From a checkpoint of a small transformer trained on Wikipedia: width 224.
MLP neurons of a small language model. Each row is named by its layer, matrix (down: output weights) and neuron, and shows model dimensions 0-223. Each number is 500 + 50 x the weight over its row's rms, rounded and kept within 0 to 999. Numbers have three digits each.
Before each neuron's rows, "fires before" lists the tokens most often just after its 100 highest values on Wikipedia text that the model never trained on.

fires before: " |", ";", "1", "F"
L10.down381:576522419526623640403475488553475533473411514450488479522421527465538476458456608438432483516527499525474453425396448483490467488498539445536565524470549517479488474515529507454552378610526504472565385530414542460440428530522527481453537455511498563440457447564541388521545446502394464441550446531517470462495503475481447533396512408583592457566439512614513520497465568454500474486529530446519542492395492543490513546561539535531529439483525529441504488526457520477538517579479586529487469513535423535499519510489504489501495516566552432435462394555627471558503477523510500507525491519510511629459500493541552479522490552492442551544502484546460522469436608434563550568499

fires before: "ord", "o", "r", "l", "og", "on"
L8.down44:568432544453577503513539474540594510542505525509483525469513451568533604499454496443489427484473457554485510518545442466518518542476508456621493467479434481432506460570536405525502488617442531527571511564443480552567453413351532521477487583530480547423541423529462476497507475539532486476486427491486450520412477472433416504418545515513522667532443456576522528513475534388533493481465534488446449519600475483426455512393525486513542505517440511445469468507468546636486555420507480586426523572517560506526558477507574487519464558443510636538556449599507584510444552476536548529537468493500557529412492565423441532461498441495501527526477447415452496494505431491453515488480

fires before: "ber", "y", "b", "ab", "ad", "ch"
L4.down773:472391505491506492593579485551489461596596506481464616403469516493476459557532458477462457504501431553528535476479505489518458502490586395469458474526550528532532509520448486513614500356414437462593437520474406422506486444486518540537481549569492388536504556572520505498482488389566522426536481527567506574548522498482484513526475495561445528500481541467543568537533480473486459514397471517563516522576560485528549514550469404502467480525524459555423490511524520545428443551434482588571443522428530536384536641552528438521533551417503602495532541475536473555427571443472500467458466617476562404511447460510478422496549448484461492489508486458537450490538452474548473438519

fires before: "ent", "o", "e", "n", "ing"
L9.down230:501416436452501562434517546501470497517544545508445515540438554482587551505478582416519457504554431470487519469401483431512545471432519445494602478469492416561525476528458438422550491395490483612394568518566508586548495515539407570393555489468480491552553519421446525450440525534516498512538518466529516523502398496507430431609436555549452384464531428437518503497441549600541471513509513529576528540562461484503561562520508604502535464438510507503498498479522474495485543465526447519510525448511535559433558517521534454476445461566502523344501561463562496484569469450478526578586499487508533546509503415411426512572454505532432451547568519499583499495474417428477558426563

fires before: "y", "r", "ical", "er", "her"
L8.down561:526537518482538488508487468527516542513519488448548539467561509472520488479493608543514419473431385521545455527489472472520421562453483488493440472555514482443448503584515548586541489388608525517564557410545473503428487512512546487554455473538452498572439458513493392491454559533500502452439456443482445460431441480476456439429518553459532440468483567590507490359476487503553401529496540465520569546517476491555533551385474510568606570481457487404546469588464546539426488499517548421480483559499471572423496435589505595456421523522599482568523472456582446517410491505517508571510517558392529528492607525497524561479518594461548447573531461535589494455538418467503525529500

fires before: "id", "ent", "ord", "o", "er"
L4.down573:526456451444529448487505559517535488535450493431484479491547523531549533429507489464486521466527447476438573455523508415413549498409444492567536445452505492531432452470504470475464538452533560448467469539452494412555512417531506565481507599474487485490454512603575491633573493528475554510468561499476436472487513554490487427417466553539508536581532476466570499433405500448486493534501582544530464552616533431390511492509434504537506461458504480535511490553629510476498455487466423556473455410518545475443523543666524580517464555507470571476610348578573579445503479451485577548547381522574459509468482543487489506543557427495490473529500434455485533525564459434529554503424

fires before: ",", ".", "\n", "z", " and", "b"
L9.down124:627553421433424391463513485504534411541454456438480482525501467433536634442461475579495506463510589503515513498529434484448565493494481479420477555517474519528429525456508473562481482502562467471566537489494524373486477500586498509525411564496513553517421603500429483569591455502463456551570537462528621436528478429536507400455531586466520546446513473503508491448550524519498494563535515592432475484493402482488595492491496497494528529505450502563525466542471533526468454422526468480477493578565522503489481489494503506569494412430527404529544524451526593419541492517492624506580438530479581501508492477461603504509529475378455529598502541448459481480572556425572558507404

fires before: "t", "s", "nd", "ter"
L9.down289:414476533483630582474478519533520510507523504442474491425530474520466460368413538484522482520548451437531396374550504482531464543493510420556548494511612517488519489521521425485483459503516514459469546472501612565550516502437482550595557423507534492589496502470522523485609526482458454532540528462564450576536532542553485495526519500568519486524405434429500572462504433435617457583462514427480434478524495575440497492534495529473402565518567437468460636441446551537524478527464517511484410554456445557511480584511500452501468537491506538503553476504487546582507444537505465486496456403574467443475400614486455473517429437517589515543432509558540447569557568522406497525477

fires before: "ord", "ent", "o", "og", "ol"
L3.down348:429427496407595533486555499459475477503533460499567432468428524530402541534435498525486510482427416519439540521454574453613511512402542463576492633452483520438489480388454482512403456510544469522541540486525530538491470512478394495532470483571505515541497491478506513505532486412557616370529543484515501564529567497402569502564516472440549596559489432557485467458496450501507518502514536438474517469601550540393582525420481521534543509480493515560439464461532481492521465474424450488355499566556532456488459499543477528560421560469565539459520411536436592467474579484527487471493480594522538532494538564526533554468556520519436424498492536446528469590592515474433506565453

fires before: "\n", "==", ".", ",", ":", "-"
L9.down8:473420478379556528485470529479519459484500485596471493497519500465526516504443481512508475451423416493510497472551514485531559520422527404439544460530445455480509540454524422497419553441433517541512550533520528411662540569538512568496397498520504459426479466475519582610520497422451445500494525529443558466563514489491630546487553505537423526431513449427508408515534561531561457554575483479458502504508456519547494493498462365508641470514417507532471458460537420437467440475561480476390498433470561497466434538474556485493561487457562505568504470539553523564462530454561442578511548438521443545503574533451482493459581496473512491491501527427598524553436604511574587577488

fires before: "an", "et", "ear", "l", "le", "o"
L8.down555:545423547486535491513544547556440446507539365550489472413515435446526552457518546543444520577513466497546485485411480507578554544442573443428450444491514486529513422502479528480544564516606488466475522493326539566474498561578588533491479567437399534463465467487535494458579528540493546510514537490563547420417548511552483407517530470609450486433522442581474503487514550504497572581531512484507506466428428488517489522634485432478474551451432507398536474511468471556492553568520467479519471441470505515447492557418520597547465477598455541488444461478484419519515503532439453554479554545515480545422506481535439548602572550446518440539565440469556494461410424508534505575473

fires before: "e", "ed", "il", "b", "es", "p"
L3.down547:588443560542500521565533461426523451483550457582480502490537481507588496440501526569433494590488543471479523528489543394510434514580510466512439444461488471591475398490460439530535477508442462517484464569471571487555542537531520483499474523551461526401411503492465447422503466525558501605503576618440470427601569407603527479540517441550510504524530430452401469497546456554520601492502535422449479512535533519524474530510494491467469413504549460465568493435463474480554539466495444572470538486484551436595629433485577507424467546538505547385510456458506497459510493531546487511573362471497533587446508458543502532496436429468490487611505474497456511415454544560500567446582

fires before: " in", " on", " ", " with", " to", " o"
L8.down594:536519547500376442487510510451454461494443566543557551480473424503494497554462554495426508520498546500563506500497505460475482398538576481522531526638470526542599527483460538513485458580503526475554431519478398477508414532493448588542527489510497455524519621467491466509511439485475495478582600419559444435569523505440501566486458478542483440429581434599517515465466498490519457545471489429502496460476476567551512427538486505526506569544424482568533419446555479457488524492523532572488492434464549545441502445484464549461543453571647602554521462487532518617612529526498593457541401536429468543484545479436455447415483407506504549541466464511508379462462559461406565494450

fires before: ".", " |", "1", "3", "4", "0"
L8.down257:562601444458452457406518496577542459514496517514479535495501481436551520498492538555482494457531419486474521541455541469522487590506553414455567558521456520425424525465478496427499467427562544510450432533517559457514495477506519467567469527441487514556461526532506525439435485527459469573503496472538518401375481466419539460533499504486407506372510478627433492461459448490501483528563552588459479536560437528429534541491550447532535457435494519555461494509494296488498480513508426546462522514569493483471459430500498572487535512487521490492513431485514469528521484503536532429592535483482509589526513487456428520500585521550460530496510489474521482393525770543490604524501

fires before: "\n"
L8.down581:411453520550523480439470430465415476479473578459424414524526495468561485470477523469402468580501578463612559453538391476518547498543548482505513546420525559441460538526528471540521451481537516516556410450482595513519502565542593556508478564538461431492396471495448407499475477449506556438547552477520465467587483488501526450489499469500587516522487434580505484423473626452519442547578491532547512401565468509554417515478469568543515411510484516415612490496480541439449516549459600493513495601523513511374474606513486464485512443545468474435427440526576470482463460542471544497552508497423478538457566532573625514486451515417461548551491499427532464524558452505538539555479

fires before: "ord", "ip", "og", "\n", "iv", "ent"
L3.down184:475590514437524488444502520498510603507583482477439568464574528548484555543555428502473537558569456622481541456460511513565572460474426403444475579486492422508416606427504522433407503453460589542551482426483520610557504527555429492497474464479485452482498543521470502454535540442522483468601405401494504542479515503456570453453469483454567528546512450501447534449461552446531480448505616472502591466536569539454597528475468457518407508476540554551485473599423524438527521430555521463484469574602450520514543432546500441464546514500521453491483451454505523516529467506515483479498463518523494443550462447567573569481525598462546521527517424471529383474581445375534554500443

fires before: "0"
L8.down870:482519492409464485508468494473501455491547520515339566439513568484499428509550584549466566584531500444497509534475436444602618567508548511553511530512456530528342527508516514504502489461551532547568546437485499490413474388545427514525431567503476457511510522556443475543497487548479546540437553433418465432428467502476497554505431561529482532588522504541483496482503490427487522592436540540539481567476399466505493567601501493570404450494508521479543480576492448420409483636428512505454451512464498512534568436442486519408504616440509511488512441486587500499521434482479541596508548529497598522474483543486472516513435478479494604616443482430510456464496504462543580486466

fires before: "ord", "d", "og", "o", "so", "le"
L3.down288:404499434526533472417478599573497549489531412447505500489488527467488428456465476641590514537586488584561561484438476423521468481473460503496492454559411500554586469448515468492458502546459528499446536566604514478511521464601485528557410489505464488452499480490460544506543512498432505504562583485515522470415496402427432508458412537477526495494542545531597507482478490359457510523518594537529514467571487542420515661457480538568470469483470449483511438467485489515542452459597446632418475457510523500554535458520534502570462488521491556523482387539453624539478454492472540482502604496503502474526539595464400486540438481444470544556566525539519461447542519497468542435450

fires before: "l", "so", "ber", "y", "ong", "ub"
L9.down363:485486389537508519398548403473522510513625411559407556416493585589520511483489506527443470463445504543550496430504497478478429516535469519497481510531488581523540495476535500484421481533541509527569550515435456541623510457531470420457486606399481462480550577465447586428433513477483522464515415459657573545433455461434479438518501520467432560484488493500408449496463503536493422459450543572585588452535510414492490524460496481559498481527460517467445563521456571503499486499463451526505443506485499542561539522631515458662565572422523592550510511530512475575496552404522498483517511574449500498544423507507488534492538516520479505560450497455576498507496434427476421533509

fires before: "\n", "-", "The", "A", "I"
L3.down411:466373405506458487566450483536539486524479605512477494539496464438524524454445500566487493551399423446556445475416540380537569482588526381380558500510544590532520527546433487429511409539485483529445509452574594452509573466570475525607495545494439535461486466598555472439447443457518449468614448481535472451490426397487541485539498588526495471486514501498576493492461543502516530563489529437588481509604379486560468548496504597505515522534477602458588538473498546442496498464486517415480452479558537485425502448512485475513567493502491489442535489503453527501505440497511387414552572566454560543462531464554515486536451552493464491510486498514539441478571499509563570554547

fires before: "n", "t", "s", "I", "nd"
L9.down197:389575529533559596501518518569472524408470499488534494437525561521505510379419551497505489541578409509590430473564501448401416562502509519610524422521550489487503485476513472532524502529521453421468412523482547565498525430531432462492524509520645515444556496517549523474517488528526507530418515523494493601409450450471518492606510448544555510501424430486428527476384498467515519521552567544488537505556530552491454528502470602516423460429482542372479535456518481589506399545520443529498471608448444478659475539582492524513546612467486539552534447454455571552506450541456550461472475467470514515461450527534477522445420472489471570544489480523540429491502448478487470532458

fires before: " ", "\n"
L5.down528:484449449504505462430480451433514480623407556499495518425487429518543573531476500607499411475578481414403542524489431533549445457501490505531503402483432508547466526574418454497505461549474418404503457530570531516600534500450509454615586475417488520550568458458561550560568505432485511442554533518482521539543594440493548491480466496580514521451556502500549486388554495557597484481490528602447410471446490542593527496452492507444451525478481525490550417474545524485566508433516493454478502564553508488574544541504478509543523561498462596518508478489488569496574522520476509413500506522511467511468464466481466467445443498494472512461535436440415445593460656523436605583565

fires before: " |", "oun", "2", "4", ".", "1"
L10.down748:493536449402570454471484508493542504484518428481451487395503483486597497523503478460482568531605433543409523502501593430530499534520480462523616478509507443439472460511538458460543507496515570491585397489522562424498597474564498552523396437490484465520476575475582531541503428382450470509524468593536487434434455451469494508502569459474459553473490495569419394504542544491526503439588588456507529592620476485527552488545574503625512403530509571533367593503495474503400429523584405497482468515493525484550468478510500515555473510498543437453606436506537480493471489551484479485500516465545480531516541550425448507555581457540475519494523450468536543367475573496509511492475

fires before: "p", "e", "ch", "c", "er", "ul"
L3.down369:524433458489455515473461630560531530555383499503500552458502502532448478461564540506487401509504490571503485437485529509598448479427478510468560451574462446500440465508563485465498481438562515425410475478522546453539509462507511530534515498422544537536458492443535447498532480562522468522450561582450529458378489505468510441530560474499566532536560533450532485482438493467516549640472492638516467570460446512520407521435478564443506469516466567489579557571488517502556535563442490505537424477543503510614438509532463528467420547473533512553331476495510538471537579484453656494578529550530502557473507461496420581443538416564460494503500493412479543476444386526597512466487

fires before: "2", " |", "4", "1", "3", "+"
L4.down778:498430502540498520540518503442442529611364582523557476553512548512648464481546506548453380480533368519513462363525498525460490510565564459472551562514446445428481488487469474470444453434511445471506464496533486506542451586568555590499528529529437448496467522523502448496484477477548504477569480445498447473450525512422523504455499426520566590511439455534459496456502524532543509499571574537505523442538508533526486574517502456458474503458441490524493465499605358514456507440440535473484439504477488533501435477549460495464529540540518513481524561501557533526490542482508520420486570493474472441504536469473473475376539486531426515577493543469622513490455728500471653532498

fires before: " |", ".", ";", "d", "nd"
L8.down387:532530428473503526506575428479503579457467497461529553552542534516554569454487479498439478551432452499569491530402496436521502500544562502523479513497390564515409602498538482610492509403527524565518541479495449419508510537503572480542441467525533512500465428539537511548506450537508440498482516478498463397420446549396483504504486468390494591488562445500553484478544546494537528568432488536536558566513449554378511488535508423519539415460547452499537419572595397481501464428507486492509474544527615566491478560493573509523456459550549380542492344560537421474504456541564584596522494513529578601524408463486511498443512508473473539501488487452545475428437560421487540500434

fires before: "s", "t", "nd", "l", "n"
L9.down151:463500588400591553560534515535457589476452548476494584484572484464488503377545500449593535557559495471585382442580503469568448497513469428551519405544592472508550488443453521506494517500487507396444492443541445534573447495460490415564525419534530514479520428515558520491617414442520512577450484422553524505476515371590546506526444402599529513473538474474528550514481415467512499555599436523487462502405502533495514586479498515504470524476574527476451516530531514536534472516436462542533500575428473520596444488569504411508510502522471542572565441488424497565510445530406501376464533514515493422495429508504500450512538425583446545460487500501587515537492489484483484478459

fires before: "\n", "v", "z", "b", "un"
L10.down825:530508557566514453409551476499493490530452509512490535463548379501432511508528501486494514565628595491486560460439536484519561532493504490399377589449573501474416534502578591493473442449514465427529436522463536411485429517599510491528513524524573503492579530447477536475483505461506491501556532439523514520579505458527625492474509498538501494406520527520478449440381488498530504489449505517463477502486459454554482514440608425506572465505504552560508516439451448608563481470475547495511536587465489383489437510560442427497542443465546535349531610497420478498513529505596490541449474590380494481443481404475537469497458583491508448595460532519470500448543485575563533496467

fires before: "c", "ch", "ce", "om", "ame", "a"
L10.down412:533494512516450504545499487525572484493450413495480483509516547507482499583486494491460532480462460571503537473539542498454438544444542507492549511501483426469439474491540499515533543617453546406518495504600504512405509455416513506433561489403519416518489440579505452555539497575539500478493417526412550475324508573472462499535611514520540526573593547454466494585449499494537550555528510529489503632553372476496486511444493536463537533430456521518552536568421528472499508480501511415503511600531468489583513475405506497510463508442509473585423504498488469552429504447518523489600486489499493574487493438531375589516524494416451527555468519586548588514455318527530418461532

fires before: " ", "\n"
L10.down518:507465459458516536445475474506458491601459550527545495497485422457441554495451494588527470479506454449438418504455474508529489426490491390472518487432462494553516557457458538478519372648508502440483506571528521529589538529539455511506462561363461512520485468531480507507539541470457502461541527426505522514589530469391464546561385523556491484415533498442542563513533515528622524528482525578497498445555486519562519508466463489448478507503447552499479464431535515454555377477458486449453460482569527575469613510572482583476520526504468501459524560475487494454467489458478545412475529546526487536480507494494537510438475497577429533509575503417504429624509696415468633504580

fires before: "e", "as", "m", "a", "c", "n"
L4.down574:484512504525496598571463472522455545523496418481534460515465494510445517459425532542536400483531469538558526474460526471543442452474639549433573505506525366477431535520531511542536533517461499502494529495507440539435478491498403462487547453480477574498468492528484527485564555540549456549449436433581587428432451506478472537510522472491417445561600548508511453464478558535549459454533489511469412519494472401591453491453538468605445458515436476507501634468482535418562499443492489504584477478440511431505465516468441489595501507471576486598441461573426499581413412520542584534596489534590453523482509473501554482557495538438651465600509480600438545499456517562512442528481

fires before: "ent", "y", "i", "ial", "an", "er"
L10.down116:523467408612473384434512487481505511567479493567451509428514572463548455537558540489508444478508520478563542398461496463539534530467449528438487505510483522503440515524563514445509479273510490609525495453523476485491504537517521507538572429516525443488563450522458451569455532537536496421441476434611503509432411497481433458510518611526422459495484483489524449498539489483462468510531582579528514577522429536556487525452586532584498500409576409483602512439438513543536508419451467520526484475467500551495468521569492493541400509489488484492465510561533453553502553425469499558604533559552526542526543452508502563567502564436409557471502534458600526501470363477522414520557

fires before: "ent", "ed", " to", "ing", " the", " in"
L10.down234:525506514501452470492521475481563466571516495545518473491460496398496600469442517467519529482493493455495546453426430488571442496471510446537571486567502523461462572523516596516549501382468535575476476499593439447557511517415478663539527451491564467578440533498536465523504440529458440544481572504531481448537514537501450441500478526507545355471471438535542475409438518421529417533433510478516500459516526508477442422531459542420471518524521483494555436510492571517504544455553587500492437426484388506380589496464481541505495464617589555460487491468601444471593420448540610452618538469557397516520490495477435547548481510560563463570517568489503440491542428526530557476477

fires before: "o", "ord", "ent", "og", "re"
L3.down672:493513495485543496376510535512457468548559551443511531500479496524476529544451479539555545530535492578434519474566528420464459494391482415586608551489521433493536389512484502513578460530518525519461459549575474494547547442580467576458415501513489426520535507438458375533545506446505550429447503458454440544513486540419390411469414530580524531525464472543593572454461483492554472482499535519471520554567489579440562501451561577552584465504517486502525398483439467527529575457565456556440452472493490561398533436582571470440439508533593470507458480526459603512501514486442543500501398554499488541594386548504499501455460419451511472538563457446530528484576585506472469519433

fires before: "\n", " G", " D", " A", " P", " R"
L10.down846:577534476462534463521450437448432521487498604435507486445593536546479402551486453541497576553534542581437507485583431446476497469570540522381480537456447478483511541454539523488479430466555442528504526533564430567562489607637481479475462526479493416441478448565542406512443494488551531539436599444483439526563493458581478555488465420499535543535436475525507459605489572458459460465537476501520488461517483530536455462508491479456531449499575567461496531507514520470514580549484530458550498418441474480479508565524585476452460434493531557441449493548481454493467478561441555512466472635425529522552502419545557434500597516460552406529475398518592508484633401489500447504569

fires before: "ed", "er", "o", "ers", "ul"
L3.down381:464451496501519442501483649503428495493508504530469549485546542504501532447513505580529450461522590481529508445510502418489501441460585494509441496477504558496503531496500498462429537468551545465340469518368573519484633515586516547489486610457518475421525456459510506512504558446525479496453532446480532443587518481525416508567499501525454502530494495441360417503482553571483517562512492560530464515476473491546475542559568426502506459537460476399477449488507500469519580424514509568566534359460499544508517564400567511496485479595464530521452509506501549509556470548456644481570461488557429522544498474504435465533459500521463483519511447482417433517641386500564617431485

fires before: " |", "′", ".", "″"
L3.down651:468518494441518543569512552531471472522445422522497503390462539495517607546516500513529461518433446589485581464615606456504470497433534466559478468527536503400382502463392483518539477513506510485564457495546517449469471471422524413456512560587479544507539557553506521547514415411537453429590446453429538470596480478543634467606504454519536467548373535489517513485616567485533386546534517537404507523548488471538601528483451514522435442493576478575421451520502509539444536431597493428499494525466505417555469543502500553561446549444491516553541429459464489481473485583474557456460425459491436443535464559478431455495496446451502493485406489482517449518474509508477540558492

fires before: " |", "\n", "′", "ate"
L8.down308:585503471505553486462455536505423471500413380543517418512482484437498590549517517492474468567478599578490537505442486541388492403502484547556436464480484458364523535468522481571538556528567505478543444510513553518483469486436482417431484599513538396516543481470531546514493426468586484426494520493460494435625484516559448332592468535485536561540412565521514487421473525469546477475540507510419511509501543475563538532405448527484437461601554535543544521469465546567449548414510568486507544596492584455521456491508508577539517532432520509544554463537517490502450503588510595523521497415494461503497508470478570454442442477453501547502519592465609469527464413465520438481533

fires before: "\n", " ", ":", "-"
L9.down884:450462476442479579463482469471497477593487532578521471481483453418499591509554522637488471492486495418397470548477499456502448444503534425512468485409491473556537493507485443489480471638547524456508481497527512454543560534490549549571403569419548457529526469518473500533523502517427470456525506498555490476559513490447482481603440489529448519487559481543553469461503521445642514513476442578436427415516478510561473568463481506463498486538455508497518501490483505506486412480454523461503468493519521570450506466585416549517484536504442485486473540485538479418474545570458525443537480481477508499465479428424530478471510506569448510510589513451475499609518761547469693525588

fires before: "l", "an", "ul", "u", "le", "er"
L10.down379:526427557445499532510527483506421479429514472509410585450446520475572479513500654536457494495454552503500476480470482413476509505419532388512478542437475527536498507483486520555540474523571490517404515465428626585358543605555488532511515464490483505481506465542503530534540476463553507508477444397441467397333481438463497582532544433577487507459480476529458440593520511437534502569481509511535518609490450449531460523632474499544467466432468459454574509483408505486473503485501527431563509493444449531495523433433507535551507542511488511497477530485436542540541568563481503591430549560518596547608507431527517504520507498539466600477621534481543531468490405473477484434459

fires before: "on", "it", "un", "and", "is", "a"
L4.down669:463539517515438518482507500519482538440477607435604511505482517566489545541443440531566471386524516512416519486525533475540512490674533498596448496449482523490552471599506513562566483440426545509445485480470483540494515538520405554472486481410469536522506511476580566490369470512464495513566428512427550405479495435515531476533498513568473513487558478503494578545518487508641378486615431522484521512557517519466516468430548552522456490457433508530443492376488498484536515499549478494476481583548538580515494481508474419412454558530524508499529426503513529410519514490490500427519505448490425405533541582472522575492386499600534505528486508546403603479384508556507405478475

fires before: " |", ")", ".", "\n", " m", "9"
L8.down554:518508406472580601456484579521396427493462358508463458428492456504533551489551509438489505557478508585476529434458456528462454440497515533536506527592465513386470503516502496501578535491598508470547419551460596553489583471426508446456480532520498424483608469530551506506426472455479485452494608607458472465494413497480503417550481525497471521550509529589460486444538531562509449495534521507462502498483449355470579519459476481474483406536578501568506547386412462458423477563528532470487492595491575539561454488535466529550589503481529545562550433515505552574414523523480617438524491416513577564439539487502490541482468463519502601460491563447582505498478551522457499494498

fires before: "ed", "e", "in", "on", "or", "at"
L3.down145:384463379491503428497603471501495458625446414428429567511477530492491477476470428546497589470477493565573506595499443456552506544524555549530636511563500502457478509535502505541546529519499512449567483531497541512434522394540468444542516488540505409464451471565502447505418496520457524487465395499500489567437472511470516491521412565422436520453531522464557509453589572494557535657469501481561520482532495498583549503472476504598513510531479469529496503490458451591504491506524435512520454500556499481544511545591530510435433519427488506495547558543463536443459434552576469472522534473493449445549468464470603443485531541405489504610521533486448407379532424434489396418482

fires before: "o", "ack", "u", "an", "un", "ect"
L9.down215:539549532452510429487535526535443451427491536453572455412542470533521619481376610463450417528475468464491490522530594493501474440554499488525525408456415539506531488495543482490540470508491463458410510538449519546398407469567529482417416455486560597515452440570443506544454436492508548518491397513436592497367525499462576486577528498654489454451499483499480521560461543498538491548574514546510580535499498562483562516478561545497511491420486450467616505511501560476507416460540528462517563498481451476534532528441525589565553471529434471591384478581557521525538536525518465533531539488507524510433497400561439516477476491499505546451453521489493601501387447545581492480506

fires before: "s", "k", "ed", "e", "an", "b"
L9.down99:494453431416470632511535510488467535438520547571543505412478576579661529458470515522463510550481496560468539530461481467449431525432540510408385542557503460462470448555439497463522586516535532519497496507508515539506458427436421419528475540551438616461575482491507563477364502527487531489523529440425578484597502450479506573492488499515419492469518528457385561527533523565477568463536464502468382427559458473479495489481434424467528476422517461613557469497493388560516465532501488530497505482524534431534571405498557517535500545536476578480576546523587543478495551486551553501470503475487516558491471504465509534446549483536440557569509439485550515453429471540362467552573

fires before: "\n", " ", "^", ".", ","
L9.down875:427507460446554457487445553456491396527472511545520513471497449473586486448422545510541538417493382510501424484557426413593529496502570432454593492504468445486470515458527432509573524489484508519590496527494486425626469508486505549484385495505461511472437449467514558550512529473556396508458410554564544574574482373453537556391453494533455571376486479441525469561577511554552503496587593513450478546573510556558485513496533542525530515516496565558436529497514502507420470493461499479477475482464497401541516496513406581551568494444477503555542485522501546505391469472586465494501588517457429481439534540453493537517615469511451495510488518404587491490487605500540563549542

fires before: ",", "0", "3", "2", "9"
L8.down162:541477481474523583498469480463508525483578425485454495476530442478426435459563474511493511569526455476486454475544510471587514560541489537427510481530531591461435512453547456489498430437513476545502560531466463425498484503487507595556519493521476464427542535554519485581454513543446420606457585464513488503410434575438491583459466511520418520556551428612514545445459460497465429496424546438518460533476430546448466513587579538497484477554464478461479480565501394441482531568531556527543483537478515538484501459423535431384481457473512498532500433548524628523485471417455502528598480533535577554540495495526553462507474493539525528512529502446461522487576720533548684454507

fires before: " ", " S", "\n", "in", "y"
L10.down192:397396498450436395489582455511531462540492459571451531529431389529494584518372512447507543417533516483489488585466437495539457421388555424470524480505440458486554539501502501533537473543501577445499536622530499478526479510544496596523465497432498415567510496466526516550482495445548462408589622448430481489623496489542468514495458501560446492488483503397640510541550506458546513485468480582464550453479416553578486492487542468522531547500554521468524503483513465597549495426528490495503476506511499501482498530545430523565532503586521545439493524492441489482585510469539619413497553552422448465449460523531462495499572491522404509489506495421490424572583600497464543434478

fires before: ";", " |"
L10.down779:545607484452505608411480370427481547513434552440504519485570558481489503411531475600420474541561505571465500456420435483444469513532552471505495475512517582478443549491471549454508494425568471581475463521515508433540416572520537521538532460466506495489487492563463462504507440520429486520492469461551531431502517495410490562484458519466565583484414552612455471423453555424533483543504467530562504415475363511532413576444569479496546447522484503465561494484535397518507513591500503571461484538562464469506512463500483470494464496509543579548497403581534502496456490473514565448513512483471454572503474404463585481497532496547432510660466441430508463483467677513518562521511

fires before: "il", "at", "in", "ess", "is", "im"
L3.down178:478531502466485462523564435506461485506555414482435572486524440583466525428455563452462498459472490518502481460473566486578491496450519540500595459524502465513546526401467541531482500444463573517548510476486503493451503419545504462475516471552493434506682519509496531403460481501504506458581525518436560551514414532500498441499529480463423466599548534527616517520536559560500521505444507607559499401510480525505463457597474459576475421567484448488512530514387464639507532563597465546490500515490451575504554560544600540542483467473521357418603511444397529415470511474543534491529500581453531562557454465508478476394562435489483514508429505456481526496542460454441399566494

fires before: "\n"
L10.down534:531477459479496534561421457526474465544463524396469502500515548500567417502416579504451530534438583504569466364532419466577539461536567392516493564501501523448472477554545539461571364628561475488523444463563545517477518554564494552562508477533497500414528448546537413466507469472532541455512544470459374478517525441421458485473556469492637512485484482526441488520515552399535461532515466441573483536525479564517439484525485520467578484490475554456532537482464558504495559515515544423453484564638444593454433552515499430501509474512532481465491453571540540488440421508515551475554527586443598474547502575530585510486500522391377466514475515464583508508532506409466512530487

fires before: "\n", "-", "I"
L3.down112:444506455487452497533500517499529476568467456476443498536562487491522486526501394614515494455469520523568402504509459508586445526491491498536522541493437531530467468592522432514530448567515448508492531436578542490518460570514506533445563404548508498554356545539517423439441491474504492433450502490459498424523462534480429526572545508430488456382488506521528470542469482439593502445537450415534469496531405460527532555443536553505533521515531556376560542544402531487560436501489519465547496543621478470429485493621524407487414601570473512514445457517469406529442489540523495361498529524402654478591547556555502503552487543475522549538585541493479455527558525432457469485473